config.toml
d_model = 256
norm = "layernorm"
bias = "all"
init_std_qkv = 0.0289
lr_mult_o = 3.0
train_tokens = 347700000
MLP neurons of a small language model. Each row is named by its layer, matrix (up: input weights) and neuron, and shows model dimensions 0-95. Each number is 128 + 24 x the weight over its row's rms, rounded and kept within 0 to 255. Numbers have three digits each.
After each neuron's rows, "fires after" lists the tokens most often just before its 100 highest values on Wikipedia text that the model never trained on.

L3.up298:139127087102121094081125131131118136072104133124139133152143158096154146119097130138110087081121116077173131143082136141132140118109141170138184125204193144109100088137133114135138144133136121157142117192092134121102172165092143150145101101098155073129133131088159125137152126112169121132
fires after: " B", "l", "f", " f", "oc", " r"

L7.up326:112159101079112131146118087115167159165109111096119107124127117147150111132183151125130101136123141132133141112089121133115082112141166151131108140114140117116155095114085183128123132163165080137110161162113143105109107109116131125122132123097123080131177116153091127131144149147120132154
fires after: " s", " m", " M", " S", "us", "ac"

L4.up346:133147075084155131152146124112124096128154122146136112152124145135082115107139119134105130107051133121124171147130113140141151116091180192090157093130148124115089127126170095102090108116136200105111168110093152155150108145116145133126130114139146123125162107104135138097138137119094151151
fires after: "a", " P", "ar", "r", " or", "art"

L4.up113:109112118120132116105166126121116076125116110137078126115141137140164121139117128105147162167075079109131071124135084147084141116120151145126135128103088145164148136116090142127100135121187124125134104131126092126113156103166150155135121079090110150157166098133164143141129117114130144157
fires after: "t", "or", "o", "j", "in", "n"

L3.up311:137162151182128118096102124214108138125169102105099116106176160142179163124135101119141157137153096124155129113105181099146099124127156124112194150177142091099111123107116127130122106137112112182130141128166112124131130122139141107115136134109137127132144150142128094120098181137107151119
fires after: "u", "n", "b", "an", "l", "it"

L4.up309:126085146129130163103110112112124172134107159128120119135103133139092102166108154112140146138152164151120076111159176168167181145128129107128117170120092133093181130102165134122137147087115119135121166129174081126123083144110102096113117142131142108108181099142072107137127147129126145127
fires after: " N", "z", "u", "as", "d", "b"

L4.up952:090091113150136114117122094157165135106126136126103112109133103134118141095089142097136169139150136136096142111129127167125147145153195125119156181146101130095132118108119170145135107102142134147131136121123125076135110104109138085103140116127110133084116111125117138146111136119083167136
fires after: "id", " re", "ol", "d", "u", "s"

L3.up247:131133096160108098107174106113122134132114109161137176122169115142117146135137116154170138125138120097121190139149133082115143175124106103105128129108108121127163141138130080067106091145133134174142129149131092119137120197153111144147116148108120108090114117126127149143117137129106141124
fires after: "T", "P", "M", "L", "E", "R"

L6.up480:153141134126159147109099105186149095123142083167109104113126177102108151107148125130126141091156092100141101157142178115146113106136134121117159136110130095131192119173147131107106125137106160126114107148126164099131112105094117103170145122098140123147123123167150102095094110130163150114
fires after: "e", " F", "it", "ver", "re", "l"

L4.up968:149149140058154137104116134128118107115124136132150133119147163134115108145111143103134087104127154120102114216119093156116169146127077140110104111129132154118125174152096103091128127127143108145144085128118166138112148194157165129105130098120132132102144126155154131128148162092129113119
fires after: ".", "-", ".\n\n", "\n\n", "==\n", "y"

L6.up105:100122172097134138136161146126123182110127131123133138159151134152127114160072103093117095129147155142108124152155094162112162111128102126103128097128070119139112131100124109188111116127109141108121127113142158079119183111128157140065136107121126124139161154126101146161126202115133128100
fires after: ".", " in", " re", "-", ".\n\n", " \""

L8.up279:171137081102143110152130141120111107176125158132119143101143098084116068119122092123117080089113106145153139136112117169152161117122130140127141150110129121142126059090170121122132121143122126133087147134122118122122098137127143129108103078100093150133139123110152143104138179118105122127
fires after: "r", " B", "ar", "B", " M", " E"

L3.up36:129103147149116113140121139132161153128127140112117072126164123150114185125129138125143102159155131132132117142112111170169120109144162109083124123170129121115134106137122084115130135135086148146090153100157115155080166088150147107146176123139157130180132085120111112139156139131156152156
fires after: "e", "ar", " m", "ain", "is", "an"

L4.up569:130112100140125133156121125155145140167109160111131078125108146104108171130165096097123133126102129106120155170172121146139135100153141131154133097133088146140133116138147118144173150127080107167086114156141123104074138148061140118128128139145125117133163062173113085125168135163150188090
fires after: "is", "g", "an", "as"

L6.up338:127097163157125149134129141142091143113103104174157117114128136128173097094110143141132116085165077144124107119113135133124120149129150125159125189147109153104140088135115093155135154157132127139101144104153154135168143104110097126133160106090127121138116112079096127078126155133136123121
fires after: "m", "ro", "h", "k", " J", " a"

L7.up684:105101116112154105144128130169124103138111165110114149124130173121144091123128115133085131130070078141136102141131105133143131175131119173115182113077128098121143125091030093144150114157154156150123125084125106124141155122122096122135089133113101112143116120106080125120127138121130135159
fires after: "if", "t", " de", "s", "in", "h"

L7.up281:109126128084163111151115160085118070128147121108146114112150113156152116174120131120108118170157128089084092151161128178128121106142113127121153130157129137132108146114116100137156146136115129101126139157139135147134134147084115105129119102104142090131132133137152136105162116105096102102
fires after: "p", "un", "ter", "er", "im", "re"

L3.up720:130148118138095145197126117107131117167103131117064117126131144150097116077131130138111135136140131145124134148077123141160128098113159120102141105132116153086108100131143161119131150124115094139098163146170157132102129104137129129124116131094139141156145133135135127129144138154064166098
fires after: " m", " M", "iv", " o", "ou", " v"

L7.up307:111116094170149139141145130128169113119074175143145107154133117173094058110140150080129126140156123140161152160154107153148111131132101098112159166131140161148105111152112083160142124149127099109129162119135122106168153107147119127149172141060128120139156168108150121155141103136135133119
fires after: " n", " re", " d", " D", "en", " de"

L7.up658:148175151139138118152110140131120165156110132090158106132129123097131118117146143133100122149124101171131143142143115114101115116142131147091137084127154126083102087133059139160150119164150108096161156110114090105101187149130100173153140160130152103064145118127120128120115131096120129162
fires after: "t", "f", "in", "k", "g", "up"

L7.up575:135113112092125145121148133148176118107124164117186158113115139120114120129111119140089088141116080161140147137156099165110107114150127100128164125085122127147150131149103099133153138172179117130121149122102146135134141092119118114166143126122086167118148148115152154129131150108130110120
fires after: " D", " re", "d", " t", " St"